Weights of a small transformer language model.
Architecture: RMSNorm before each block, no biases in attention or MLP.
Training: a variant of Adam for these matrices, 588M tokens, 4485 steps.
MLP neurons of a small language model. Each row is named by its layer, matrix (gate and up: input weights) and neuron, and shows model dimensions 0-255. Each number is 500 + 50 x the weight over its row's rms, rounded and kept within 0 to 999. Numbers have three digits each. A neuron's up and down rows have the sign that makes its largest values positive.
After each neuron's rows, "fires after" lists the tokens most often just before its 100 highest values on Wikipedia text that the model never trained on.

L8.gate256:509351539512484532465525589445523490527475538494402561495442518477480503500522467429463458502532534466533492494442527483497524543557504508436348350623459548487471590563530485422413546471549535492476445520425518527493525460454439543535477473528457474581540466464364519489527449440445416509525582541553468551509602604469455485546492535519426510572458478492441580563413522528477530525519479505474608482522526509419532462508380595528471578553585524372497488540537522541507523450530552519557482451448496515465474558536557462509539415528439487551457455497436483511572491500519459538480512482451513505508525485521515550482541475430528449528481438546503531472490329422499529568541488522506507529520535435474505409491556475566498470570512425470401623465422548507516411508526510
L8.up256:429421568557547504486386417448503461508512459457471486502457447540514482533527542554482523601458609542576482475580583474433467509507543543409430517546509448523466498471476489464434504518537604508541508485474487521574575523556575585375477586527455486506536375527539437509538580497520476535490522553498565425544475543459514501557451598539442445442416520607567487390535491537457477453506557530450541436582455469585525547505452650480556515521551591461395546582465537477460534469451485444495443488521533464471413462553486534419482532594570496555515450463540565496576555500479525501514471522484471484562425488458618527537502465479508555515484430475490551420495479490540499506502532437565499476476533489524499494400448580517514547524544620488489463540631510563530493534502480
fires after: " ", " (", ",", "."

L7.gate157:475406464422492527584523507542467519459461548520564509505521497457540562474492452463469511487537493438528506454401497552462506522625531424463544428546482623494558554471501501547429514529529421487455437531433481513454548422453457470490458531495524529575510480502428483456492500493543405493421468477499520574421454469457539527465472500474427499479573557480444459556502457533518522457445380446612476561512497550494454385534559454476414503540493480418497569465472468605490513462482507529510542515470531513481529459572491499483445390565504505574459606561545553520455552581540513446526502443437408531504449437532475503546593526569470499464566561551573550446525418452492507465516526383623641542606517522499437438477419490631463409485511462443522430553474477519548503549555492
L7.up157:516568447500465573476450499545496520479401447526583566520530465511555502520470518533580477547519487414450589492562517469523548510465582503543533510536520404591477509471533431509505530499540486482506537487419528496459503539561437498528389452483543441477530424502492504526528437452456468570557460492471504449542499534478492519531568543444514494414379481486570541472474587455596453497526484499535536371528450629542485422607571544353586567502496569424596548493470502491535577500468495444466431449565449416450502537440471473546533564572496540502527383503515509501436545536486543488470455552533523473488424479526526519475525578420403484465384441444606416504504502473559511527484555407475474631471489510521553552490575513436553523568557507508489503586447480541390491488516492
fires after: ",", " ", "–"

L8.gate255:433573422507517510568546514442486443468508514514459480482555552511460470520545460449489439474488415552517554618494453521613594476537492541493553514532483410616490539440558486445512495500525561607509549551484529442533511559437479453489582473457518547518491438499486480427582530520552410508516519483582548435507487480546420492477520476519491541553511462499471524553512497525445533584529662527571454412479476423533469509465453525487529480549490520469516514561505590528631505585515441541478483582568543518556517518540540479525506465591407504595568420414523513469444517495428490568443573536626433457467509474561499478480593595531564535461490438442487539500563468486538536554511463500539531530518612418516435470431453495497502528460598546534484428456454492540583580604598478
L8.up255:416454514514540510536568509507558453439504509534470472483442517486570523447527479525500545523559459502441432539482481460490489473522448563458503444476545471460599568474437512442469501500577490471537555442402525504483481478447478511436496437608464496464517494473485530376509491516509490512478449456569562519554566452545493539494483488484590473430551571489657589490486442489522475482527459535492423487451421487456522445521539517494422480505444498478417529538422513527479480468519466503530471424496512459505470466502366557579629520507473577726549572528470444505451624475468606512459462553495561518540480447459501504615492480519548539472475505529474516457536472507532456560541521478486446574450520543434407470553521600417485472504628423456611437472487429574483559476551413
fires after: " |", "|", "-"

L4.gate586:474480467465516491561481455491524598497516491407435570516556512382485406506567500444465520404498501469522470524470497632470531480521489477480528546493425534491598431576523477419459480536491506449404474391534531499471545479479467504475523479449431520428594548473422573528446474432547497451579556552495462505516489446490495514498630500400453395566495481560524505592487512517550568471544502536505626532553457456408432479549546473513511459505471519516621494491514441477492426525505481506472439614573537550449508473579428441501479425580526501520483546512473520490536531518518412550468535477497440507546465470567546420501593432554617451492485499528568579553513527507600438496495511583505484486512553528480656429453503492579518449549505524486596530441454483461579523531431556
L4.up586:659431431437493494549433489560450406473561509412520437508536519506566517494483550516514450489424564487469526535594543614480482466440466562476455470480355494461475547442461518499498537521488520455498372483498440473528540557455483464475434569615618470431547510458552520554450314461438511555534516507521480540578541485466577465527509508496464567457556503484384535536504502485527550472488572480480528512440483555450436585490494463442486461454465546455555536541440550483471508487499445535501486563569422512508578533511487497476532523443562572622572534494448434480447524541506430487558499500464547446483503452590409453532518438522591468492450529521455604501453591441503546546459547503486491466510575551430487416466497442471539444518511520459547482471376463504542470547442497
fires after: " as", " was", " and", " is", " |", " for"

L5.gate526:504536522492539594550479468455432487504546515426492587490562482547622473623561525589405467545568515508529586447458477581480469442524559466528449480452503566502455562512520488518397478449430398489533422522521476498491455512487485531525547493515449552546542482559445474544479576494543482474556423493496536413503436432515435475512505518432526481487575412507530413526521480519439478510510488539611511385587525577493513463616463621518457515546581376479463438537428518509489550540520561575447539545512551546422459497538493463609457428443512514543454524518558467468588526594474406521475446415461479451549564546428444472522533566492550481432464505529577590474531466462450576571487486534513439524524546549460567486468487418480477477489460540535513483483443361476467468438487520
L5.up526:535473585554535449471428546474529413512568448617490439486490437536495488544514431513533474510518497500476556451393492504414510486508473459524517495558527548553564449475497431487440487479503494487510518462471581529452479440510502525482518532531478443427533401472518530518435539461481505538494391480540518528593465439545563502519485448466537563557476555497450527512557524440389502607426434408577564550486382505575485501516549551604505512420442470472496502503563497550553602524461469544462501559498523453559518518369455462464599514492518427475485583474452484573586569534416429497495528549476535458580559513544468572450409557549578523486469529573584513413508534557467600547494534548449463487502495471470436426692453442434468440414437523534529534487469458499464487535545490
fires after: " (", ".\n\n", " \"", "\n", " |\n"

L4.gate641:584504473549526553538465520416454462487482428430504496536615519461502492506295548481468499499450506477541540504478503563501509498507522544420451510459510413569521521467537343437546461599506431549381557440556563503485492537553434473483478579509503546450515476536468552512505553514510431429550518577440514550442486527571475475512497474445443468485565445496541523339516477506525421527575487495506537427510521526504468584526594518489370489540474460418544500527471533525535504518541373518523546475432466522580598463533495533557573554545524517448481445514507558389492511469491513534456508456525431397504496559568521486499425479533576450411469544481528531496575461521552556465493498430496547482515460421525445405523482510431618460437468487573562502501402463466554498471497493
L4.up641:527457489531449479438555492508446421470458558498509529588550487460447411566451523548524539447495443536462576489445510530577455452480495511510508560532476552439448467573452449549509502505560443441513565506518509525460413583507414489441470476498521597654480609484455501522448474489431558495544538532520432528497455574520551498511442426498536408465563431524532571465529428489535576391512515462520439414533466410560461525480507484425529538502536625429591512475365499415500505530526496498581587481583534582530473506513501566403555419497465532481490524517488479481485508493521502445494483453496468528482618446492534528484404514454459575498435502528524618496403618498449523476468492462554473481526452602527377508599430501470513533533535476496450422557475461483579533543549548
fires after: " |", ".", "8", "2", "5", "7"

L5.gate323:450520484529555513441549573475429497552519540498463533532524521445506449447456451536516555471465503441477627529500440495528489449568470610528505547569421446463564532474404489491461538364516495576467485525458447457479469465500569618473574427502473462489523499557476456454387469477459444525505574440448474514494493526461474461480493522472542488479418546440524513531494429523412468455494491572513537470360555509484581404632496551585437593402482564438509512591552488436530578495438456463427499408454431398435439478454510415537470396485447530479453483499455498495563458436494476585519443502524472475432479477450638471495491526559473570460502435529543505547523459437434561499459470527573547481480487412488376516579456526538513479496496597485480436547463512489474503498518534
L5.up323:491435527509533509535403546490398515527581423436442526466578516452407579599485488489427557526524497557509495462403477529541486487535499540534491534589552447567469490533552488520450523541550452529510456510445490492464496423479507499433501521448484488475599584527459508521418500425412532469461459486540527544473543527407489513470469545396487564568543493491541324434491426463506461498551484521497534492413480532533520586482553508465456494478586524415541501536566475542519517553499473534464520553411549470512517467532374482498547464517601521516571548527457443481518452604487420558461446414415513502548521454571416427556496453504613486535422500393625548409489471475443543529404437481540418484519555394523515518460465482505577500543474532539410511489458542529497436517534566
fires after: " D", " H", " d", " ("

L5.gate627:564545498567529506451487419549531483515506510525581471482397460531424541527474426457502448538496560541429542536508458501550513529545548399515450484509563512525439521498544572553472513552524432477488541505548538496454544555555511528558449498482479567538410576468498457540405490470422421420474459582485523455468503472502478443550452501505447439491466427574472539410485415473487517506474452400487471424609436440553537469497430514544549479554455550483540462496502547526504433610469580493451575563527563504510604443507449519476497445488413447477517522485498525479601432601545432496487480543501592473497487556404539512351499592546504407531496501341462517538501489582515480494561509365520497439458563471557510535438511640495481509509523488519412485500436532404489567432509483
L5.up627:462528534457440502480437508540490405514505491563458603469494447511522498439503487498483510468542496528543520574441603456549482445489563453488559420488562471456538585529481522529564653491523433534586546575499554557434437356498458533467517551514483360461491493467529430488537448464466544459515477471521542521611412528438514510536519479553538473546520476595494415497570433471465524430521487513614523562400527587532498452474523473441466574605513550449602489483469469453536447429540462435443534502479432482492510496516549429549502495519502526396563509516486496501505473487601524576502596480505472545480508429528418474511467514545554478473516477432563498463508543527544504543492482509553427584483493508538556593563641515399567436601500403548469496498504433516486515488574602
fires after: ").", " -", "-", " |", "|", "."

L8.gate34:520425447520545601418467487452553522515505486542532531481493560512474534556518463480507492476490518499524581519534464520577574544396464487510491546458523538466528516544473485446496453620505539553495487434522518405516485481498446502517533498493476447601598491526469522501408462540491577538537579530506523464473471506426471508546532521480443534489535523465551447455442479516519440454550521474481471404525548517547470497489429459410534554522509579484515604457526631516531607501526496511480429422496509515454577551604433602496589592575546475570373469516460453489487445440552553595495492636620502500481513441577527518498522621544422445563493532441629535472515539510504496578543560479526533558523481458462452448557479417546491400533482522529490502509409391627533501472489570
L8.up34:528553503500589497566570553551428496446499565409494522549482455571521548545551487519489525579475499557459455528522544490478479486490538506527416500570599576382498459435569533487503621544403363443476444552461517369492494494437428633596587496493400546497416456454460468510511479380522604480453529478443521479487509435520488543502508493425536552518556509497486568525437576413534535465559475492488487557502555526416500486472507502575504512548552502452534527505500505448473493423473504440452467430497484503442503488472473500572465432483504493503537579473513437461525472524557541488509455473544534531527375504486504526460460514506456532519410495494483626511546473461486534487392394299431500514429412487462544467470505494472432561491545554482518413554467492483495417522490500
fires after: ".", ",", " ", "=="

L5.gate568:505462405515508519508453409392482511514440507443445517604457396637476565533549456621581472532499499562525515513505493605565562547522516569495544548521559490435489485450423584474471520545450412502443403476470558549407525622498481459472403569460436475574495397521436565396496548481528491468510465488471463540462551490480476514484437447453449518490605469502433453462565428501472459482583477491495535425539587529541470525456557441511530595554413487408506508484390502471528541488490478528415549480497522429515519599509473532489502470494470586508509469449471442424450540450443434468573467546490385494538573554525482536518552512509478557537467521474481543528489510479644544525397487410479485458483504499457484458509427498530604433489478489463465484553513419504491539468482470
L5.up568:497614498458467492402546528501492485532499567474576519472504487470488451454526528502515505507472533541385544523386492448422457443541409501537483523490619469547553534411574493463521575483535551484502400496430515594530501487545474507466516517412532437464437492493524468484492454614619522570430457393497593490562478497471475407537509511508499582528467527641515582500420523539416592491452513569483409548448571515483488531524472460503620540484477494552533500503589471502505529480555560499553465466411490435500467539423430469466507557571582472423543505481551448429499493510575550485490507586542548602497549531496465614513501514507505515502515443603501467580477531587543521502517511551458566462542413438558456541485534469476522471494515515579502545588526576418542497396467446
fires after: " ", "|", "\n"

L8.gate229:417493507530498580465463516545550542410588558419436520494503436486557447462449424564548537476497472422528494436459537575484437493453473544421539487531524550485495459530561551472485491608602597541534439471473516410529571468512466589450463551437437510617606545495577594502594411519464383449427510537491523511506481487497632453446515455545474555563443465557545514513452529523437472503471493482523516568558463531505517466519541531460457412553526540510555524450577483460454510578389625525555524462518524539521528478562510457532519458559562410468440490530555488459516496463441514517563503477481419465517473492501494554393523513415480454485536443512486513533475402578532484473503480541521505510543530531432538425603525551483428488567497490560453552444593413589523440489500394
L8.up229:457450557504507458513418388512577512414463533563489384414528444488566550402545518529517501486430568432440498609557487512543524500533503484516540455588492536487475430482540401620532450520507462496468448520561506522559536471414373458477554532515516533552534472543463477438481476505660438477471631448537509570469500514404420450518517527463437556522444404526600580531492422468497445455512495516583517499468526532566485536549463533474546558514525556468513551470518499460519490535585508540546487616645406518437496487487499567538559485557491489414487518496482443520472469488536419472591554551508530505450487471603550467544457511538543491639471512458460445510470532480481475562526642527504492512417506497482438484502472527567538526496529517525510508415511532520430446537539466
fires after: ",", " ", "16", "3", "12"

L4.gate287:518503469532466455523529470472465470485535477483539438454489425459518452440432540399486532469426502436539567514481469525530491538530422451538450382552449520511454579490545474539418548548487587501525476449496513512496519539454485465434556477570460487476454513565583538531556460578444557555480510443488573588618476496465559483525527617488481477437542533482544454403497442530530440427553479421563498435519539572544478453557495422467480539496497517486578527397459521479480578459500481563533543538548582451471379577506587517560522417508578475467526520529487582597469556511461453490470532456539553591500494466438467615520578515457578543519464439530498536489510470470528572452513433410441534502376503535357386464537507574478497467507499559619454516559575583467517554499500460
L4.up287:531449581383474499465464470531475480469566522520518554520523538424530461561427554412439509560505541547479462530465528540553449503438468571422403481479531522499511557549557443548574575499531397622486494463514498524396521560488545435597454457473566556524420550527432488592569526461438535527469447573529464488511526529408482486562448563539564591435476493461533531458546433518608508474540493525480521485538462455540536506565686516478562497499517555495495563508427479593420490396399532474422488562602545462435527457444491479480475519547564527495556524459515527418440514558497448586537356474495434489481562519555501500444472460527540401538442546532528524494480529511546488444480556554577512565523467524538485453493628473533492481483455474532546481492545528434477431533528521
fires after: " his", " ", " the", " its", "1", " a"

L7.gate683:578531431429554532505484578486492493445550525432624591487482578487507471486461540465510558476653456539483425545465566505548472530495539531481508597531628385498466565423531476484536465454495520523487585533435514451421568495477504559534547411512430522534519544520574499491426525428543385511479549543519528526559529513508517527480406473467486508589546550493515532488429489525503509510501452414489470476494551532575427455518519486495445517553558446496524449466481543568515478453495508565385483575462562425485583502564548513359542486508571530501440558523548464543469519513480433576517499511419454460549407480480493470502458438478527448568525481425507427479503528480468615481461553513502408610528554526529499471373515438473561493444447546521419442530400626538543538486535498
L7.up683:526450447510531526591468441555528521499505473496478511571501492485532467443512517415423462466528554662428615429454470543473435542507485490482487458513505550485503484428443574607438406438516455474513514510512421448509443533434498561462486464457446481535581356390545467550470550504461379506530541469556407460570479503614531510553449505439585540534450527496615436484569465490432516528531478455561396554507467496580534502554573475468564525475550487531495425534391590544470509515558492392499528369575548480475553524496458530538563529550526564506554418553511470500525613458507591451489478465556467495537560489527439458497524512517464489561407485593477510476474566547536466446446476526468457518480534538513464472384500442534459464554498550470437482506424527504484492527493465
fires after: " to", "5", " would", " and", "|", " could"

L4.gate219:513448475601448488519473498458487498527601624492586488505473364498543591518496494517460497501552485521525460571511461547482411498533494429599473602478453470518544494608525532446479595485503517594502474509413473499518474569489533468515555478494576462500498419494407449428481573443477472508533550483430562530450430510456535522510466505524498423526493489503469562477617526469548483521408461434591551500505480473468488523542546566489445509434560428457432494564628369570542496590557478537451580477529507462421475577498505406500436512562520415430586487575485518473514508468426434526539469592497489517564497517414530523426397448429578497539506521527484477525509425560488421550467417440408499539503448547539488526487541537468520496540393462545467465524590542460429468489466506
L4.up219:545585490531557398529449456396482515486520536543565523533575457417498533411625510642565506496498476556505525450390614468418586498547474613520501528500487454556540510445502450597530482429493461501495446559484528592512577519530567515569457504403453477540566461537461459529492518495370532462544454412459571601498539515490555527491483569479409509483516571491504511578488524568464546461474482477552543507456463458488491408438494342511550420529499429495549597523445419500482460465489455555418574464560511488518517468502505555455550499432486511468446501546535461586514503503557485490556383490494402479511508511558507485524550500493485468606423585535516465488469457446453522442482420524542458464456454478585403578509525455527483493431550545505508503485516454547438504469525492
fires after: " the", "==", " (", " The", "The"

L4.gate411:527492460463517572538499498549434460435419524461426487590582547499418511542594417513551528499599419426481515516478487507558489436554518482452486443463454488541454450499563538582420569550440476435459545441512483494473562543386516398464472455610608492592516476518491459566448502439473457452438537460502512585499525518478535512571506538423577386493411507572494476491488468506571404575566483453534477490403457571485555538584494538409454524426416442493446505500502421524449441541597556536489487519505580513416418546477476537483462518536517510518494495543553524531507509491491524384495474412455574559545475590517502469513515447526525525534408553467459505465452487448482502494398555411514473562513489428457594464593441483479484419538493582507513466477422481547510430542538456
L4.up411:496472516491513476451451522421506471456569563571584555460504520576482553471508458531547491582515446482453488492609461524542595544550473548524498526557440501491443448495579576504486459425441577479476449457502481536576579540496495444433376455484603454463522420527539482393430519474540425523431527404433522471602572553536362517512522475503509365456492542581425526449544522436395525556516551495544472433525506615495536437465507582503571445527469595472514568494521540492459451544561521563479559469534427464484475541429483469506476501478535468513468493444473615569496516608404508482447494449513540510456475536446420480521526415482489453475530453535455494410481532549443484507542563553580434514546471427522480564539553499531390515457464519470475531541561493534393496493486433
fires after: " ", " of", " his", " around"

L4.gate67:394516495441371480524517484499515406457489445594513514414427510571468463553595497455545436442475471457499565508487497459388513400453564550491427556430411450552529470501503454513534590472528535504487449591459550519439518567458531527475474546452482498477468557524442670462491541554516577530474521492507476440562490495448431561399486536537566513495492565521480521517503452476539554543483507470540468451619557426546444508531499453485487555486415472454474553543555477497552585553529413603540571516432493483586577451443445529517478461455425493473524455495466497507450531444516413461472444548443483498539456544397495439449552537596470522536470523481655480489596477617519439520463551543552509457478464483496465462407577465521564469514456468522509519469466533596460478439495507
L4.up67:525524541580502552550588451478445447568486529503487503468442532547528417523485540487524477503492474558522460497471502516452563410458454582490449473444413529483449450599530485480473475434495506478511399497430445514432524514499525456451524476406547546492540575456450491460589440393549535490502593544514463511508465483536566432468484599477425507502524551438525461471488498516389431429442522514530579556478525478480487541418366492615470576477592433436495546506537478535504518585485526509527477573428466464577457517446560486553496593507440522399479517506507509637438539488586480473526537474509413538609472501493440565531479427535469457535458491501548586458478528514464504537618510503556460407399571523527483546363542509460508476390495470526434504464501566476524509627483549
fires after: " B", " Y", " the", " T", " X", " ("

L5.gate91:485491547574509543438439606563537435476560478458492603440443549625477440425436451624554441522543388468551469436525503548530593439550559471532478604517593554509646531541498487628573547513482415536409481521485462454464497418495560579503515564479556481613446512578471546569541521458442470535528446460517440594510550544491502481479582548457511491440482471559501537458480448527552482525405532542466443446489516523500451518480508534594441494535493535509546565580491532450511553543510501480450523479488508400458525499496523452418544459462530442445516473524553423456519487492462473491474505586413480471519470490495399528387443483490486529535431456544492537563478549501442528447512418555551470541516451559511475487520567504513474472451478476489376513476566448465561516607497565
L5.up91:530485506580571534506458420479443601453557558498466495446579500501540524418529501539492514604451512497552484555549520513553447506536471503490562530466519546507561442502549525550588609480493492451538520440481478437548422617526482472553457541503458489457411454435430533535514458437427515564499398464442458542479408468420541496421542393533410501435515492460487508403458431500388504493495449556496462422523540528611469491557499546402461522483580534530507514494470492568559471459444463492421557477528423512476522468478516475424438456549539531421467460553551614590597561523497466503501546432437512465575596482580505521459522543460566490570501487600483517515537599398555582464476395474413512500441465556556500545485449471471411456520511450473498526569544518505542563459482499
fires after: " ", "2", "3", "i"

L5.gate149:477479480452451443506497525487479492567457542429521481439499466542551464507559478488483504443531434495516661503455475388455525604453517483510471540538501497434515441496595514493534512467419503533470500424544569511572551428542497493456480435518515502542462453456512524540570451494498561474500486597495487504551443509563499445631568614582536481469563541498465500515482414538470531487453556538462477595532484517409497439499440506531510475460510458568516567561474552490498522504510438360505531507474394451528475434537496361419534517529401551525475518487420489502564535543536506572394504515418527456464458568518555518523540488369534527515521516437522547512471471406546389474544535503468568484467532508511454453387493422494484444578495428457396438528509688494497545539546473
L5.up149:437512535457536433541568477457481505480455448452469563495547568456424490490493541584430450491451587434371568478443485479493524485563508511431471520515535481530510467546486523443489540448528536510476478550564578407431460449456476475512529469472527575415597441472531515561488558546466385483424392533487529476477566505561474528492443488441481443585428480519480413480502550514511441527520467497520592431476567521523607466512499499446497456376476504499489559483541588488612526539531391477484426529504553485486493493460558505538534447446530407457447541482515486483512564528458507571442562606484500532533467420462555447508415516513601570493505442583626386509542492421533455583468450467545544453576452458469509445545533539549559442522483526598378506457408441529458524456541513
fires after: " F", " B", " Br", " St", " D", " f"

L5.gate242:518564541525519501541558464459464519440550596484542433410566479501545465543489541531531455604500545485489515443494429513531557526511478496457453477429465575465515508474478522544418490515535504592423574472498435448463452466462496523455416492455545516453532556517516491481557546533574489387470477565593411490536424456508570540474528487472507490464514534499542495502412310591559441475549422504644469444516507472537517473602440580492554524563434547461590565509484485325481501451505452497459569461438450459447587489545518513492441518515510487545559466492473419542554525425535423470552519438427444447463509431530521472493584449446557476543348494490542610597487517494575405578493445467529507502481522495439514531498524475472470524482479482549573508464510489488472463549538432
L5.up242:473508523419526501469492540453554500419514538520535469491496499469474497533474460386420516461383473466511512544495461481563495440581505463420485489528492560432537427495563514445493460489503479477549447601520618463538584386414497514506593489487549554536455461406528551475513451501570581439502462582496439526497472551588484554564530545551528408506463479533561566506532447544517520454585524515477512504556546614472451572564458479365449436409469519492505555487524532478444601459545468513528399589463479473476495462472469528520463533466496451512536424572572467532514495491547533533499539435472601432488544429542519442506435508403499547483352513499504563547458449479470510537433480528505477458561537428622583489470612485439498484551516494573402468444531561529576492463554426
fires after: " was", " is", " f", " F", " were"

L8.gate351:476445479478536546355556432432511484558531558423504458559405435573544515476370547589527533506562418513502507505461516441607461455550494461464517555479484544572452531572459532454497489501538501589548456467459550492616542605533462483568435539523450455557359530581496546521518562504499549495450523535555526498455577542582447582523494528458545547530532593418563478486525601433583439501462511489482446454520493505515542442484472515506482428538513474501552503494447603584575509444553502477410435545555524470473450520515530404547452488482495436501546478499449452445431588559579491473590579462444496548549478475433576540529504495524463447551524529434527534485576492550507441541466530535525622515468429448406472456504505537439486478463582500450507429461543539592481485474513467
L8.up351:475475484476453557454556431485439535482468555568506465516508563525501523496391461551483456483535484575465466505574457480572530434537484543526482507542491513508521577472487477443545474429543476477457450552451553495462535483491525598539467426449549494459339629364638533587501537498555609522433473468482559469427472499481494424468461500475580636551453505446481569600484481445506531510480472518482504485481483495532493570639481464474568550630450525472500479466471487535541569567531497480419551498498428456451472438553421434551517503446483540465514582551454560439462508522578475464500472430437514459520470575518497469484482516577572402472452584595516431411514506573516481437568492489595509513442474490548487445492588447466493481479499471569468523516447486481476490368477558
fires after: " ", "|", " (", ")\n", "\n"

L5.gate188:463429440514473485550611458535560575487492612514390460557482544584412461508570482553587472519497478491554501495411535467439595472526422485500480474508495456484495523555513484475515511553464534567554463389430475500511510452553480481569461589517494446393547544511505601511546453543542509539508430448552452499514572543517456548558582423543587479527410499452459510452549475492536564446513423511549514444481521443428508472536542413514496513477525504579583533557403408585532459424546444427465470587486528398534454599505485510520498485555578510525544488525535549475652510527481535570570567524427476506444500533537458506429534505445447481533467496600520424452539536457488606495533564495428496505413474513469500547486524520466491464410443548440504480622533467574497560534432507
L5.up188:468503511497465526497465556384560515430374507503592552545427465553530486563501443580524576457409404496491537494490499450480595466473514498431516490572516489507538528450480384502445458516502447459588535470500599433514551444524500484571536515510480558525444411540449465551496527498483509525519489542506571520483504494573561501584489424513556508580535581493524525493588516495624468484580476431553545413531522528403509530464539556465431446552570420460395512450566542606530431473537500522516442516496591503518523475495571591535507545492525468481549420516484537494524452481509496494534521493430479512440555445404491556626499510514549430453490627560473482418570406588505486493584602466518560555447523466533498445483489544536483508501514466523593400487415431488502492433581541
fires after: "|", ".\n\n", "==", " (", "==\n", "\n\n"

L7.gate515:468455574450437559476508481481452581436587518462528480544548488547477472511502568506521556461568484574552545533512541523491555544452489559450475465410483508515485511449427522446510477561483416444489362561460523482478600498494579578428586477560489512517512491437491427530502504528511538533415529570508505531482513580474537538394511558373503515452541517554458534461492493569509486434545485517517572495508501447493479529493463410539478469476517540569503504360566361566425522474417443486375487575508532496510560501504622591587395568453460448533584537508492542531487519525475401500501488597522456564518452460623508422489586470572610472516443566561503520534528591486469470449503447464473550482460522549493482467507464521437555521428462587458495574593493519523485561489494538
L7.up515:523493529541451512513433506529477518523547524559585440423521491458583485450395443472518562562525519562491498512477504453438466462590471485520579552515551482579561403541563460569481503520525434463437483433596468552467580535481501449498407459489431478548552502396532405556463484523443511451454503411495545452489508587420509535467372441413537493471513519526455453608601445515520552473480525482527545444573460502546483404567502400486567491406553535546501501507585492567499478491473549494431558457523557591518471416420513439519496584483433601419507520606565457446531567547484491506493531463481425467567484498460466498484540468475537488569392513460369556491482499542510412520533472522478450533514426584467585497494505497442510582505555505530497553557459567474505581459553436
fires after: " the", " The", "The"

L8.gate21:488414484426503492595542482478492499488469515534501424537538547418407573519488509486529395437549412472483584535491432485517431502457453512505518505467516509529592495495577496503469503484526532526412561471450428492475442545539463536553475408398491573462416491607465504375549590517472488541555482523525466551538423518539624463504553416433487514424516513428572423510482484568521480547517520515487483482421507477539442530479529465404474516419408545513620517501462636498513534472424445539467568488502499621530533457478517524504457529555505538530446546479434495578468586561565497438474457469527465556436501378573585456562547495463541512532455479534441474592526484468564493584612466471489468470480448508506540465484493469385522469404563592515458505454482535513595458485462524
L8.up21:443467429458559508520502516527573506463490545507591488515440423538418463459499484454548529550526434476509488518508519448526449455359611380526522422493499497547514551542467569459504361521455488484496457472406484530535533458410480471408511599534571433529515504506500538408516563510527428454575516463496404593550451505495482465476584478498543478574535584427546477536528498489637435501418434437539511490493506490533457539450480522539434480547556575438537561496482576436538490386573568495508528554517509471494463495511452510522457385425549597559513591479578515515406518481441477583465542500428420468473506577551500335463575537483458535565504547482517531498446418477497445526494420483503475443510491433455536454493472451518490421470503570534548530471566499533563512519485513
fires after: " |", " +", "28"

L5.gate626:501474494480438484395536530515470476475442520500472440513475484491461434483509468489531480508495389481452649563583492564505471535450523411576408483505409486527548482458580545563570531403485474485472458526579446520498549509447497481452504446457444557498504499496542503581530617475442526569525615454565456434583435565491384491503597525470443416486442547511561510498500584488427497480487483517377532546484471532492547337511605512470472466510444501470476467564581517491580481556520451539464567508499564543602441528416503516549505405452531517522535480490615437451452635531453538416503562503469502578445479514499529426513440482481437542480404407462508581505525503546527485483487459496550488522493531541430402444480533466477540487512539536463389444447507514514471501526536483
L5.up626:511448535478527479589456513497432567545454583466443623426579469565505497567485459486426462519487507475553524437416503539539545522465493480535600500450466471616395463445522532453546392521429473546454532497493511527499498532446526503429531487563470576548545435548479523460488505620469454453447471493548542508506424530543452493522511535473454507527472446523561506433463440573489532585597463424468473503625585431367491431546459473431579528536476524448443500511627549509603481469517528459501455457485594547450469535475520485498557466503479400495504439524432462484451488503578461574466454405389432489500543462584457460486590486468503492426588560552443506516472588539481539503506387468460490499525474492570506577525516470470488593472467527453520442493464524540523481535617450
fires after: " t", " B", " T", " b", "–", "30"

L4.gate24:481497579446505480500478508483520543398549472471524469584465503430403520510458492576517490497531538491565536505548494487585544481509531614468469502557539515394571606454545584513451455578520526459512597606486514473476450394395465522449573408536389543578519618528442476507534523511510528468552528540470498515513509495486559493504462523545539462528494491451530488584519536502496519431429454456511487473570576526429502456581446427547451469397505422505458571426437409505477519463435378490474552472477587467526461527492482543486464478474426487407500384502458476521555439459549488525547503556579519535414593486395572589470476480432578516458548554552429459440477479559486530453483500484498435539511489542439482563452521465487522483510490437504566551513623536488450577417458417
L4.up24:546598486552451523411409595468526534456439502602473547539513466555559461487507482432475556423553540460466385539530534432566428547456544502540463564449503514547527517425489496495505548604569558525577476505535537551468510520532505511439531482439504476530502496546453472412442484585435567497409425524458489440456498578555521553373530566378533489460485502460571461507589482432535443493469470546426486447594424502498564494528486523465562524409488395451512498492561494498533434517515474381511513497556450473484519527474501432432536541581453524500487499492489548506556516486595512461592449562512420507543528579470547514378509459500518528522440478483516525525434474470590417495541538521529528440550618570565516515535483560393458528534537478602480501517537492482399454548388525
fires after: " the", " The", "The", " term", " this", "urn"